From a checkpoint of a small transformer trained on Wikipedia.
Size: 9 layers, width 320, 10 heads of 32, MLP 832 GeGLU, vocabulary 8192, 13.5M parameters.
Architecture: RMSNorm before each block, rotary positions, tied embeddings.
Training: 517M tokens, 3943 steps.
MLP neurons of a small language model. Each row is named by its layer, matrix (gate and up: input weights; down: output weights) and neuron, and shows model dimensions 64-191. Each number is 50 + 10 x the weight over its row's rms, rounded and kept within 0 to 99. A neuron's up and down rows have the sign that makes its largest values positive.
After each neuron's rows, "fires before" lists the tokens most often just after its 100 highest values on Wikipedia text that the model never trained on.

L5.gate112:62 58 44 54 46 35 64 52 53 49 51 46 56 45 51 45 64 52 53 50 43 50 55 30 59 50 60 73 58 29 34 44 57 81 45 43 36 57 44 71 51 50 48 49 57 51 54 62 65 42 31 46 56 28 48 51 61 38 52 42 60 40 61 37 65 47 41 55 56 55 50 40 36 27 45 48 53 41 33 41 69 64 45 33 50 41 61 49 35 39 57 39 47 53 58 58 52 52 49 64 58 48 58 48 64 46 53 46 55 40 65 51 50 54 40 42 49 50 54 46 63 61 55 57 53 56 30 51
L5.up112:46 66 61 50 53 49 52 51 20 67 54 46 46 60 48 43 56 53 57 38 71 33 66 55 51 47 69 58 68 31 41 36 60 85 47 44 53 61 57 51 64 60 60 62 50 48 45 74 39 40 37 55 66 45 51 36 49 45 43 41 80 41 57 43 57 59 38 48 39 55 51 48 57 40 56 34 48 56 35 55 60 62 55 48 48 53 50 49 54 55 57 44 43 58 59 48 51 44 49 66 59 52 45 48 43 58 55 53 56 55 56 40 58 62 48 64 64 39 44 46 43 52 40 44 33 59 53 47
L5.down112:58 41 52 66 44 62 65 54 46 49 48 53 51 52 39 56 60 32 39 58 45 60 39 29 59 60 51 47 44 42 63 45 32 52 48 45 50 50 60 44 52 30 49 37 50 51 42 45 49 62 55 55 36 44 46 40 56 54 50 55 46 26 46 47 46 46 54 56 43 53 64 53 68 58 49 25 57 47 55 47 55 58 55 62 51 39 47 52 51 39 27 42 41 55 52 70 77 36 49 38 57 37 59 54 47 45 47 42 63 51 66 40 50 45 44 33 58 62 50 54 50 60 40 60 55 51 39 53
fires before: " /", " |"

L3.gate691:57 43 53 35 40 52 32 47 44 64 24 54 62 46 30 60 49 47 50 38 51 51 78 32 62 52 37 33 56 48 50 58 38 42 54 41 58 59 58 50 30 50 30 57 28 55 64 71 57 50 57 49 53 61 50 49 57 42 48 46 61 39 60 38 52 58 65 35 55 41 60 51 42 61 61 52 46 44 19 52 56 60 48 36 66 57 54 41 44 49 39 49 49 56 43 59 52 36 41 54 51 62 54 38 60 50 39 72 30 40 58 39 38 36 48 60 51 43 64 44 58 50 62 38 38 53 59 58
L3.up691:53 52 25 63 33 56 53 58 59 46 50 29 55 47 47 37 54 52 46 53 52 46 43 57 47 59 43 56 52 53 55 35 50 51 54 40 56 56 55 68 47 19 32 54 31 45 45 42 28 57 55 45 29 45 38 54 58 63 54 50 37 52 67 59 33 34 28 47 67 51 39 54 42 55 50 54 32 55 50 46 50 51 42 56 49 56 48 69 38 67 55 60 50 41 61 58 48 50 47 63 62 58 68 65 59 61 67 45 47 44 43 61 42 34 61 29 53 42 58 49 35 28 41 49 54 66 48 50
L3.down691:32 52 58 46 38 52 65 34 54 54 39 43 53 30 40 51 56 48 62 33 48 45 43 34 56 52 46 46 46 58 51 53 57 51 68 29 52 40 36 50 50 50 51 42 51 42 41 68 57 45 56 41 62 50 53 54 69 65 54 62 58 33 46 37 37 47 46 68 48 55 49 45 28 55 50 46 60 61 37 50 55 47 42 32 58 60 57 47 43 54 42 56 36 62 63 70 42 33 55 40 46 67 51 56 40 46 69 41 49 53 63 60 48 55 45 56 52 57 67 32 30 51 37 64 52 41 44 42
fires before: "\n\n", "="

L5.gate659:37 46 36 70 47 43 55 61 50 47 45 42 40 40 28 62 44 39 52 35 41 62 65 50 51 29 45 44 45 48 54 47 44 68 57 59 56 51 41 52 42 41 45 65 49 50 40 45 65 66 53 55 42 43 38 48 42 61 74 59 52 60 28 44 56 51 63 44 49 42 62 43 55 49 56 48 51 49 28 42 53 49 55 49 63 56 43 38 52 35 62 63 58 39 80 52 54 46 37 66 33 53 53 64 49 62 54 52 62 47 35 50 47 60 55 62 36 43 46 60 53 61 52 54 66 49 64 46
L5.up659:44 56 43 56 47 36 53 49 31 40 48 46 57 47 65 61 52 44 33 52 52 47 66 39 33 37 60 40 27 64 44 65 54 48 44 58 50 55 29 41 53 59 46 62 54 62 46 48 34 41 54 42 38 45 52 69 50 54 58 64 32 71 54 51 63 44 64 59 49 43 66 58 53 44 54 60 32 49 29 49 44 62 54 52 54 51 56 56 54 66 59 52 58 46 60 49 52 45 51 62 33 62 58 28 44 69 56 57 58 38 68 51 42 47 42 37 50 43 47 50 60 41 45 64 80 49 47 38
L5.down659:43 40 43 37 43 65 35 46 43 50 59 56 42 49 39 39 51 54 43 68 43 52 48 48 41 41 42 43 53 43 43 59 51 60 51 52 50 58 46 61 51 54 56 44 54 51 42 52 35 50 63 57 63 45 42 42 49 31 50 39 51 58 57 53 35 41 28 55 37 56 52 66 52 52 49 51 39 50 38 28 45 34 29 48 27 60 58 57 49 75 57 32 46 43 43 36 54 37 42 49 53 54 50 35 59 55 53 33 52 74 56 43 56 58 41 45 56 57 61 56 37 46 55 55 48 40 38 43
fires before: "-"

L3.gate120:38 56 50 65 79 42 68 51 36 55 58 53 39 74 51 60 55 32 63 56 55 37 54 48 72 31 39 50 50 45 54 56 58 55 34 66 41 48 48 37 34 57 47 42 50 47 44 67 48 60 58 75 47 57 47 49 43 55 61 51 31 32 53 62 60 34 59 46 43 65 50 44 52 53 58 60 52 62 43 37 48 38 52 43 47 54 57 42 38 59 56 49 58 48 70 55 44 50 49 61 27 53 67 54 39 48 45 60 51 39 51 43 59 55 57 42 76 44 37 62 26 57 52 42 45 54 47 46
L3.up120:21 50 56 35 51 46 58 60 43 56 46 57 46 67 41 48 65 45 52 54 55 50 42 38 54 51 41 57 43 55 46 55 69 48 50 54 37 48 56 62 44 54 58 52 54 53 57 38 54 61 61 56 33 47 42 31 38 63 38 63 29 46 73 32 51 50 60 42 31 47 29 65 46 52 52 64 59 41 46 38 50 53 56 55 38 44 55 29 65 42 40 56 28 40 66 40 46 60 42 41 39 40 54 56 50 43 66 25 41 37 32 52 54 43 61 69 65 57 33 40 44 47 45 66 51 50 34 29
L3.down120:52 46 66 45 54 44 44 34 56 58 38 69 65 64 44 49 65 58 65 78 50 50 36 60 48 46 48 51 44 36 45 62 55 45 44 54 42 38 41 49 54 41 50 46 66 41 54 50 53 64 26 59 20 53 40 41 56 57 43 46 40 63 54 47 55 33 49 53 43 46 38 51 48 54 74 49 47 47 52 41 62 54 56 52 45 49 82 48 47 58 63 57 55 47 58 50 45 48 54 56 46 59 61 36 31 50 42 34 50 44 59 49 46 51 47 49 55 38 44 43 41 47 52 49 68 51 56 59
fires before: "-", "\n"

L5.gate309:42 60 49 55 42 41 61 42 52 53 69 48 51 44 48 48 59 59 46 52 43 56 47 25 46 46 41 33 45 54 45 57 50 61 47 50 41 40 57 24 53 53 62 60 57 47 25 53 42 50 39 68 61 37 46 33 36 42 58 59 40 36 61 38 46 38 47 62 55 41 38 56 57 50 45 36 44 60 59 48 42 57 53 42 35 26 45 51 59 59 57 48 39 67 60 51 51 66 54 58 42 65 45 24 50 29 73 46 27 42 65 47 32 52 62 56 54 37 50 52 68 39 53 65 57 33 31 51
L5.up309:60 56 50 46 46 48 60 68 59 43 37 36 54 47 55 61 38 60 58 47 56 54 36 59 51 56 26 73 53 54 60 40 62 48 66 42 49 38 37 57 35 44 55 66 37 55 49 54 36 51 50 54 64 62 45 48 53 48 29 40 58 53 45 38 68 63 54 37 46 48 56 37 45 44 54 52 41 31 34 66 60 54 46 46 60 50 56 37 37 66 37 45 49 49 56 63 55 61 55 32 47 48 59 42 59 71 65 68 51 57 39 35 45 41 48 45 43 44 54 47 54 57 63 66 73 57 58 40
L5.down309:56 31 49 45 40 40 60 54 58 53 50 44 39 59 55 53 53 33 44 56 54 38 54 40 49 52 47 46 59 52 46 32 63 64 53 32 40 66 61 45 51 55 59 48 47 51 65 38 65 40 53 65 51 46 54 58 50 68 53 52 61 38 51 56 68 39 51 30 53 57 46 60 51 50 50 51 56 46 62 47 58 39 36 57 51 70 61 33 51 50 63 40 43 70 46 44 68 47 45 37 41 44 50 71 48 38 53 49 56 61 57 45 55 52 64 43 30 65 50 58 41 56 40 19 47 67 65 54
fires before: "="

L3.gate79:46 54 50 50 50 55 58 57 49 41 52 64 38 59 57 52 40 36 34 33 39 49 39 53 54 52 51 43 59 68 53 55 52 49 32 37 54 64 67 60 36 36 50 42 35 65 67 60 44 70 49 51 46 32 47 60 72 45 66 38 48 38 45 45 41 54 58 42 61 49 57 55 61 58 42 49 55 38 49 46 52 49 50 42 61 67 54 54 35 35 57 49 39 66 58 52 45 55 58 60 50 53 63 50 67 40 51 42 47 63 45 45 37 42 56 56 50 44 52 49 60 52 55 53 39 42 32 44
L3.up79:55 49 58 43 43 33 64 51 39 49 54 50 44 49 40 44 52 56 32 46 50 55 40 51 35 47 44 58 43 45 58 55 45 46 43 46 59 34 36 47 42 52 35 65 33 43 81 60 53 44 60 50 54 62 24 67 54 60 25 56 45 63 53 55 51 49 45 50 54 55 45 54 64 40 54 35 38 40 39 43 41 51 55 42 59 46 55 45 51 47 54 42 40 59 69 26 52 60 44 39 66 62 71 63 49 55 44 45 63 45 41 64 51 57 48 41 41 36 72 53 57 46 50 46 51 42 30 52
L3.down79:40 54 49 58 57 65 44 38 36 58 64 61 50 68 40 62 51 47 48 45 56 61 45 48 56 48 52 46 69 51 37 57 48 53 48 51 51 56 43 50 44 64 48 46 60 41 51 66 41 59 51 64 61 47 52 52 44 44 45 59 43 57 43 46 47 48 53 50 53 56 51 47 55 46 51 53 58 65 57 49 59 53 63 49 53 44 38 43 61 54 50 45 52 64 49 54 50 51 36 34 52 40 45 50 59 36 58 32 39 48 59 55 39 52 50 67 42 59 48 47 65 61 62 58 62 59 55 62
fires before: "it", "ion", "=", "ing", " scores", "ed"

L5.gate288:41 46 51 57 42 37 43 55 49 49 43 53 58 58 53 62 44 62 47 44 56 56 83 54 60 51 40 46 49 49 51 53 60 45 56 40 55 52 47 51 50 34 49 54 31 71 62 46 44 59 71 54 25 51 39 45 42 43 56 42 47 39 43 49 38 39 55 48 33 29 69 59 37 66 52 60 55 51 42 46 47 51 52 38 34 58 63 54 46 56 53 56 53 43 55 44 42 57 72 69 58 50 52 47 66 62 42 55 50 51 56 50 52 46 33 52 42 70 53 52 75 63 58 61 47 43 37 70
L5.up288:35 24 58 50 47 44 47 62 55 46 55 57 31 51 55 56 39 50 67 76 64 34 49 38 43 62 56 42 48 67 43 48 44 40 55 61 52 59 49 40 44 70 39 51 73 57 44 37 51 47 70 61 68 36 59 39 59 64 61 32 41 45 49 52 50 46 40 40 59 47 47 57 52 61 50 58 49 35 52 52 43 36 31 57 41 36 49 47 44 42 51 65 72 47 53 51 58 64 45 67 36 39 52 48 61 33 41 65 48 50 52 42 54 65 67 49 48 62 42 47 38 35 47 40 60 52 43 46
L5.down288:54 50 37 62 47 54 66 47 48 35 59 36 46 50 47 53 57 37 43 48 46 53 49 34 41 42 39 61 40 57 49 41 40 64 53 56 74 61 38 66 61 40 45 52 55 43 39 73 40 65 33 53 58 34 50 57 55 56 60 57 61 49 50 48 61 27 56 51 40 47 46 50 61 33 63 52 61 60 59 43 40 54 43 47 64 50 20 43 47 35 64 53 35 36 36 40 49 67 52 43 47 47 36 30 35 54 59 49 46 39 42 53 44 59 53 47 55 54 62 45 31 50 46 46 48 40 59 37
fires before: "="

L5.gate351:39 60 49 39 61 53 64 41 77 60 52 42 60 32 61 31 55 65 53 58 46 38 54 40 49 44 48 55 60 65 50 43 58 65 62 34 43 43 52 46 44 53 47 59 26 40 51 56 61 55 46 65 44 51 41 48 49 46 40 55 47 56 40 55 66 61 52 57 58 67 65 48 64 58 56 51 48 35 34 63 33 62 50 73 33 38 49 51 76 62 40 54 60 62 49 52 41 84 53 50 47 39 51 53 30 51 55 69 55 42 51 51 58 44 59 62 57 65 62 56 45 47 38 61 50 46 37 59
L5.up351:39 63 70 52 26 45 51 43 58 60 49 33 39 31 53 52 43 38 44 49 36 44 51 59 51 48 36 59 47 63 57 36 50 42 36 58 49 54 61 48 48 29 52 46 28 45 70 40 58 34 46 60 62 48 45 57 41 44 40 51 44 47 38 43 60 45 32 49 41 24 53 51 39 55 71 30 55 52 52 38 41 47 45 52 57 49 47 65 49 43 60 44 49 58 38 43 40 54 54 47 42 60 50 40 62 46 37 50 44 35 55 51 58 46 43 58 58 38 46 61 62 60 63 43 57 64 56 36
L5.down351:54 55 55 60 54 36 43 51 49 34 32 48 46 48 52 65 56 60 47 49 63 56 44 35 64 28 52 49 46 55 47 55 51 43 37 54 45 38 42 49 56 50 78 54 62 53 45 53 51 53 59 49 50 42 57 58 37 51 58 54 61 44 54 53 62 54 54 42 35 43 51 53 46 58 44 59 59 54 54 26 40 44 66 39 35 56 44 43 51 41 58 50 33 72 86 58 51 40 45 31 61 50 50 44 50 48 55 41 44 34 72 57 40 42 55 45 40 46 57 48 50 47 49 51 32 53 58 47
fires before: " the", " its", " his"

L3.gate713:40 57 32 46 29 52 51 55 56 59 51 42 43 37 51 59 46 64 68 48 53 54 48 46 72 48 57 48 61 44 43 38 59 46 50 55 58 45 55 62 47 43 41 52 37 47 41 41 59 55 46 57 60 38 48 54 51 36 58 39 61 63 49 39 44 36 39 53 44 54 50 52 40 28 49 54 58 50 49 60 51 51 70 41 45 64 55 61 63 42 62 45 62 54 53 38 35 48 47 37 43 52 48 65 65 47 39 42 41 49 44 50 59 47 58 38 53 64 47 39 43 52 47 52 44 66 56 38
L3.up713:59 30 77 25 59 66 50 52 68 38 66 56 60 55 34 54 53 52 49 45 49 63 59 43 56 66 62 31 63 50 47 46 50 72 53 55 52 45 46 53 46 51 41 57 33 41 45 39 56 55 47 42 36 41 52 46 60 33 38 45 56 68 48 32 58 48 48 56 48 68 50 42 58 44 52 49 65 63 44 49 44 46 48 45 45 39 44 53 51 38 51 42 57 44 55 56 50 47 74 68 35 67 43 51 41 62 44 62 55 54 50 36 47 59 38 59 70 57 49 35 69 45 73 39 40 65 39 54
L3.down713:60 54 36 50 50 57 52 65 37 51 60 58 41 42 49 22 50 58 50 53 43 34 49 61 52 52 60 35 59 60 51 53 48 28 51 66 58 59 59 40 63 58 62 46 52 50 27 48 63 71 45 43 51 71 49 49 44 52 39 56 55 46 43 49 43 61 51 41 50 52 27 33 54 53 55 35 51 39 47 51 39 49 51 41 52 40 42 61 49 66 57 34 39 53 49 53 48 45 59 57 41 41 40 49 45 34 52 36 51 67 63 28 65 36 50 46 57 46 43 53 60 48 58 37 55 68 43 55
fires before: " |", ",", " yards", " ("

L5.gate547:47 44 37 58 46 57 46 51 47 56 54 59 61 56 35 59 34 60 51 38 61 40 56 52 41 35 64 44 37 65 54 46 67 43 62 67 46 42 56 42 41 59 49 57 63 29 50 53 51 48 41 53 47 40 62 49 52 44 80 48 56 58 41 41 65 75 63 52 54 61 49 52 52 40 31 38 52 49 52 64 59 49 46 40 49 33 58 38 65 48 54 56 52 50 59 46 39 39 57 54 46 68 47 80 30 56 63 41 52 59 68 50 36 35 55 61 49 39 25 44 33 43 50 44 41 49 53 52
L5.up547:42 47 46 36 44 69 52 43 43 61 49 45 54 48 54 49 31 40 67 58 54 63 46 52 51 63 48 58 64 50 40 44 56 42 47 53 34 47 54 51 50 54 52 47 34 60 52 40 52 61 36 74 42 43 40 63 52 50 61 49 32 38 60 46 35 42 47 50 71 33 36 55 53 55 68 38 58 40 28 60 57 60 50 54 51 42 49 51 48 35 57 52 67 43 51 38 47 33 64 50 45 42 48 42 53 45 27 40 48 51 44 56 42 56 46 63 57 38 51 45 57 74 45 40 61 49 51 65
L5.down547:57 59 58 40 66 35 41 56 54 43 49 50 56 54 45 48 45 58 59 48 60 41 55 59 75 29 59 47 66 46 48 54 39 53 25 38 49 48 34 32 48 53 52 61 47 39 47 60 58 50 59 55 59 51 51 52 59 45 42 39 66 39 45 47 65 72 64 58 51 53 61 42 63 53 37 49 47 59 54 49 43 46 41 48 34 54 54 52 53 63 53 57 51 72 62 46 52 47 48 55 47 63 38 58 43 32 61 62 41 49 62 51 52 45 57 43 59 62 63 52 50 40 66 49 43 46 55 57
fires before: " the", " a", " his"

L5.gate725:48 55 46 51 51 50 46 44 49 49 38 49 52 48 40 47 49 54 48 47 45 67 42 44 60 39 43 54 61 37 43 40 81 41 55 60 50 62 39 48 64 40 51 55 55 51 48 55 59 47 50 51 78 52 69 65 49 59 45 48 64 62 52 32 60 56 58 65 66 45 45 46 53 52 48 49 41 56 41 43 64 51 68 50 55 56 60 60 62 64 52 51 43 38 48 59 29 60 52 51 76 54 50 49 56 44 62 42 43 54 48 39 61 48 54 46 55 37 56 50 47 43 56 51 42 35 37 53
L5.up725:29 65 51 46 40 55 62 41 43 42 55 38 61 49 35 51 48 54 50 44 50 66 54 61 56 37 39 39 58 36 38 47 71 48 43 49 68 55 50 61 46 33 47 40 40 62 54 43 37 63 51 56 60 48 63 52 28 39 47 49 57 56 52 46 65 53 63 45 52 38 50 31 58 46 42 57 72 70 45 42 64 48 46 55 58 61 50 44 40 64 43 43 29 41 50 43 55 57 47 54 63 62 43 64 64 51 57 51 45 54 55 45 48 48 46 58 55 57 56 52 65 36 66 41 42 42 53 65
L5.down725:46 43 42 45 64 40 58 45 58 54 41 36 39 56 52 36 46 58 43 51 61 53 42 22 62 45 47 41 68 57 46 43 71 50 60 50 49 48 55 66 40 49 54 50 49 49 63 45 33 45 45 72 63 74 60 29 43 48 52 49 39 45 36 41 77 46 46 58 45 51 65 51 37 59 54 34 69 56 54 57 45 62 44 44 49 39 36 40 48 37 50 60 56 40 50 53 66 65 50 42 50 67 47 51 49 39 45 59 46 54 53 54 46 51 63 48 41 64 58 44 68 57 59 69 58 40 40 38
fires before: "\n\n", ":", "=", "ript", " |"

L5.gate817:45 44 37 50 51 32 41 46 49 56 41 33 54 66 54 55 38 60 44 43 38 58 39 32 53 50 62 39 69 35 34 47 49 49 41 71 56 44 46 53 46 65 64 37 58 52 46 33 51 23 42 44 51 44 51 35 62 36 72 53 35 37 38 47 67 33 59 40 37 41 60 49 27 51 63 58 43 35 51 58 42 38 39 64 41 70 52 49 40 48 58 42 55 48 41 54 61 26 45 52 50 59 60 51 62 46 49 45 48 42 54 46 46 37 42 47 50 50 51 42 59 50 47 59 68 54 48 39
L5.up817:50 28 43 51 63 55 46 40 49 58 37 37 32 58 57 42 45 58 58 45 54 63 60 37 53 46 49 44 52 58 54 26 60 37 58 48 55 51 46 43 48 70 60 39 53 65 51 53 61 43 45 32 55 45 45 58 62 42 62 50 58 52 53 50 40 59 57 45 60 33 62 52 36 30 47 42 42 60 50 39 50 61 40 43 37 64 45 52 35 66 62 39 46 51 46 61 55 50 42 50 53 54 37 43 64 57 39 52 39 60 50 27 40 54 33 58 64 42 44 27 42 57 46 37 48 54 54 37
L5.down817:48 52 51 65 60 49 59 50 25 48 52 69 63 45 54 64 48 61 34 57 40 39 61 45 45 55 43 35 55 61 49 63 72 32 58 35 41 56 68 49 57 62 58 57 33 52 60 42 35 49 38 48 55 59 68 57 48 22 45 58 49 41 55 58 56 46 56 51 64 51 51 57 53 56 56 40 49 47 43 46 50 53 38 44 50 38 54 54 49 57 48 61 42 35 70 54 36 62 56 25 44 59 67 58 41 52 50 48 66 67 46 62 69 58 39 54 55 45 46 52 69 24 65 52 32 56 35 39
fires before: ",", " |", " [", " 6"

L5.gate785:50 65 52 69 44 61 56 59 67 52 54 59 43 50 43 33 59 49 66 40 52 65 71 42 58 40 48 58 43 42 47 51 42 51 16 55 62 53 50 51 43 43 34 51 49 32 54 30 54 45 41 22 41 56 52 33 30 56 61 57 47 46 58 45 49 42 47 47 37 68 47 39 56 50 56 45 41 51 48 60 49 64 58 37 63 57 62 43 48 50 41 43 69 59 51 54 35 48 62 57 64 55 70 39 51 61 60 61 36 61 33 52 63 56 57 35 51 65 47 48 46 67 31 49 45 46 58 47
L5.up785:64 71 51 35 41 32 44 60 43 36 28 60 58 57 37 44 43 71 33 58 39 53 54 51 60 57 60 57 27 33 46 61 47 46 47 45 54 66 41 57 53 45 41 50 47 51 71 51 46 33 39 52 35 43 53 37 55 62 29 35 55 57 61 51 54 44 36 49 75 51 48 43 51 41 39 59 65 64 51 34 60 33 40 46 52 51 38 44 56 43 41 62 57 44 46 53 30 47 50 48 33 32 46 50 59 40 51 54 41 39 54 57 44 55 33 43 64 42 48 31 48 66 53 44 60 62 34 42
L5.down785:39 46 61 53 38 48 45 45 49 40 38 59 36 53 51 44 48 56 43 54 41 47 55 49 56 52 40 59 49 60 46 44 67 38 53 58 34 57 55 46 50 55 37 45 54 45 53 27 59 47 59 38 54 51 51 60 69 52 49 44 62 45 35 50 56 36 28 42 56 64 48 53 39 66 53 48 62 59 18 46 59 57 57 41 47 56 65 47 45 41 62 36 67 48 41 57 64 70 64 52 36 38 45 41 62 60 37 20 38 48 63 41 39 35 46 49 38 45 47 44 45 48 44 42 46 47 61 51
fires before: "-"

L3.gate60:47 55 59 55 32 47 47 69 51 56 48 78 38 41 54 44 63 66 49 47 43 66 50 48 54 41 52 41 50 46 41 55 33 62 37 40 38 49 58 52 38 45 82 51 36 52 55 45 56 48 66 57 38 69 44 51 49 47 41 71 56 57 76 43 46 48 41 69 48 41 54 45 58 67 53 40 53 56 55 62 42 62 43 51 36 53 25 60 64 52 66 39 58 51 57 39 50 40 48 38 43 60 40 28 41 58 51 54 43 43 36 60 38 46 51 59 52 44 37 38 39 48 38 63 40 55 63 49
L3.up60:56 61 55 58 48 54 41 63 53 59 45 56 49 57 46 52 42 40 54 39 51 45 60 44 45 53 33 56 38 48 46 39 60 50 47 67 59 26 59 58 38 54 45 59 58 47 65 75 40 53 59 54 58 51 52 46 44 46 36 39 57 44 42 64 60 62 58 31 45 60 45 60 35 42 53 55 42 49 61 55 43 51 47 45 55 64 52 38 49 66 67 56 45 49 37 36 40 66 49 59 57 65 49 47 55 45 53 52 46 41 51 49 39 56 47 56 41 42 60 49 46 48 51 48 55 56 52 43
L3.down60:61 37 48 54 46 59 44 57 54 43 58 55 41 52 55 58 43 38 36 64 43 56 48 42 70 51 30 56 40 53 50 46 50 33 58 42 48 45 44 56 48 53 51 61 56 43 43 46 59 61 54 60 77 40 43 45 52 52 39 49 57 52 54 50 62 49 51 55 45 45 49 41 51 59 57 39 58 54 45 42 53 63 22 53 40 55 19 56 50 55 69 50 48 49 36 62 66 40 38 63 64 56 35 56 45 60 44 42 40 48 29 55 53 56 40 43 40 60 34 55 49 49 51 43 43 72 51 37
fires before: "="

L3.gate815:63 54 49 42 33 42 45 42 76 56 35 33 43 35 42 45 47 44 48 54 45 67 62 34 60 54 35 58 32 33 46 46 61 40 54 48 42 55 40 50 54 41 42 46 52 51 40 43 77 49 56 51 43 46 29 44 58 53 41 65 48 41 56 35 65 35 42 63 44 63 51 36 59 54 64 51 48 53 41 62 51 62 44 46 50 53 43 56 66 49 53 39 51 33 57 47 36 54 41 53 54 39 41 43 38 57 48 40 48 55 26 38 49 57 42 59 45 72 45 56 56 55 37 53 40 31 49 44
L3.up815:52 38 52 50 40 37 67 60 49 52 53 40 55 38 56 62 50 48 47 35 69 60 46 47 43 43 38 64 63 53 57 48 61 43 34 41 46 60 55 53 56 47 39 46 47 49 42 49 42 52 48 57 43 52 57 63 45 59 59 48 63 37 63 68 60 68 57 24 40 53 44 61 51 52 44 35 56 60 51 51 55 44 35 34 42 32 42 58 63 48 41 33 38 59 28 61 54 71 53 50 37 47 44 44 51 54 37 45 74 42 49 50 48 62 52 55 56 37 41 38 37 49 64 41 52 47 54 36
L3.down815:39 57 55 66 46 45 51 37 38 62 40 56 48 54 49 51 61 59 40 54 31 42 59 36 54 44 60 56 41 42 50 45 44 65 34 57 57 67 63 56 44 54 53 27 44 40 58 58 63 48 42 48 56 54 40 58 50 57 59 53 50 40 52 64 56 35 51 49 51 50 67 62 45 60 68 56 50 60 52 60 38 48 83 48 48 56 52 47 57 50 38 68 48 74 48 48 35 59 51 60 56 62 39 45 47 42 38 55 42 44 55 61 45 56 51 61 43 55 48 42 43 35 59 34 43 55 62 35
fires before: "-"

L3.gate501:55 45 69 60 44 56 50 42 54 63 45 44 45 39 41 47 55 43 54 53 50 50 31 44 48 42 46 60 73 33 54 60 66 31 50 47 51 51 53 57 25 59 53 29 49 51 57 38 47 46 46 64 49 33 45 50 46 50 46 49 71 51 54 61 41 37 37 51 55 44 50 41 48 55 50 69 47 52 55 69 49 50 43 49 56 42 42 62 48 61 34 54 46 17 44 45 46 54 51 47 58 51 51 45 49 43 52 42 43 50 60 74 32 46 43 47 58 52 67 40 58 50 45 39 55 55 59 42
L3.up501:66 57 53 69 42 54 43 57 28 35 50 43 68 63 44 61 52 40 45 57 29 40 62 52 48 45 48 49 37 56 60 43 47 58 60 51 55 48 71 42 59 48 39 44 46 53 43 57 52 41 44 68 46 49 53 67 35 44 50 58 43 47 58 49 35 51 57 64 60 47 41 39 24 55 46 38 70 60 47 33 52 47 51 63 52 70 42 52 39 45 45 48 65 46 46 53 51 41 58 39 56 44 54 48 46 49 45 39 43 57 35 46 53 58 56 37 52 47 54 44 48 60 49 43 51 47 50 53
L3.down501:41 39 59 44 51 54 54 61 69 61 51 57 33 59 58 44 47 60 35 45 51 58 40 45 49 45 31 59 30 73 63 52 54 45 57 34 39 38 31 61 48 47 51 41 50 56 56 67 64 74 61 46 68 72 45 49 48 53 68 55 56 33 50 48 60 41 43 65 62 62 41 53 71 70 33 51 51 41 57 41 65 47 51 43 55 54 49 40 65 43 58 51 53 70 41 50 59 54 59 66 44 66 55 62 52 56 47 61 45 54 68 47 64 54 52 37 54 41 50 51 33 40 41 48 54 44 42 61
fires before: "=", "\n\n"

L5.gate419:61 62 41 55 67 68 57 51 54 50 40 51 41 60 39 44 38 67 39 45 40 46 45 68 64 39 40 59 47 39 53 54 61 36 49 57 50 68 25 39 45 44 40 60 55 44 66 53 55 58 43 49 40 51 58 57 35 49 35 39 61 59 51 43 56 47 43 57 52 61 61 51 66 67 40 45 44 52 55 60 52 52 29 55 57 82 43 22 49 63 61 54 58 49 41 36 51 35 49 45 49 52 55 57 51 56 53 59 45 57 52 41 54 52 54 57 34 46 63 50 48 60 69 67 54 46 37 56
L5.up419:44 50 45 25 57 59 70 57 50 53 53 55 49 42 33 45 55 56 43 47 47 57 53 42 42 47 57 47 50 49 40 51 52 58 33 47 50 48 42 68 38 45 43 54 37 29 59 38 43 50 44 51 45 48 61 40 56 48 67 51 57 65 54 55 52 39 60 57 46 47 34 53 43 58 51 49 45 68 38 52 29 56 68 51 53 66 50 64 43 64 48 48 44 65 51 76 38 48 39 44 58 50 65 62 55 56 57 66 40 41 36 49 41 51 51 54 44 50 53 53 52 55 39 65 54 44 50 76
L5.down419:48 54 60 40 39 61 63 35 39 61 63 52 50 53 47 55 54 63 40 59 53 50 48 40 52 47 45 49 44 53 47 39 52 50 50 45 37 53 44 37 57 56 41 70 37 45 50 55 60 69 51 44 46 66 53 71 31 51 56 55 48 62 39 48 51 41 62 49 59 45 45 42 38 47 44 43 56 56 38 47 47 46 28 66 58 50 51 45 20 55 61 31 62 48 68 57 34 47 64 47 44 47 60 49 53 43 52 56 46 57 44 45 47 69 55 56 43 40 59 28 45 70 38 55 55 36 59 65
fires before: "\n", "\n\n"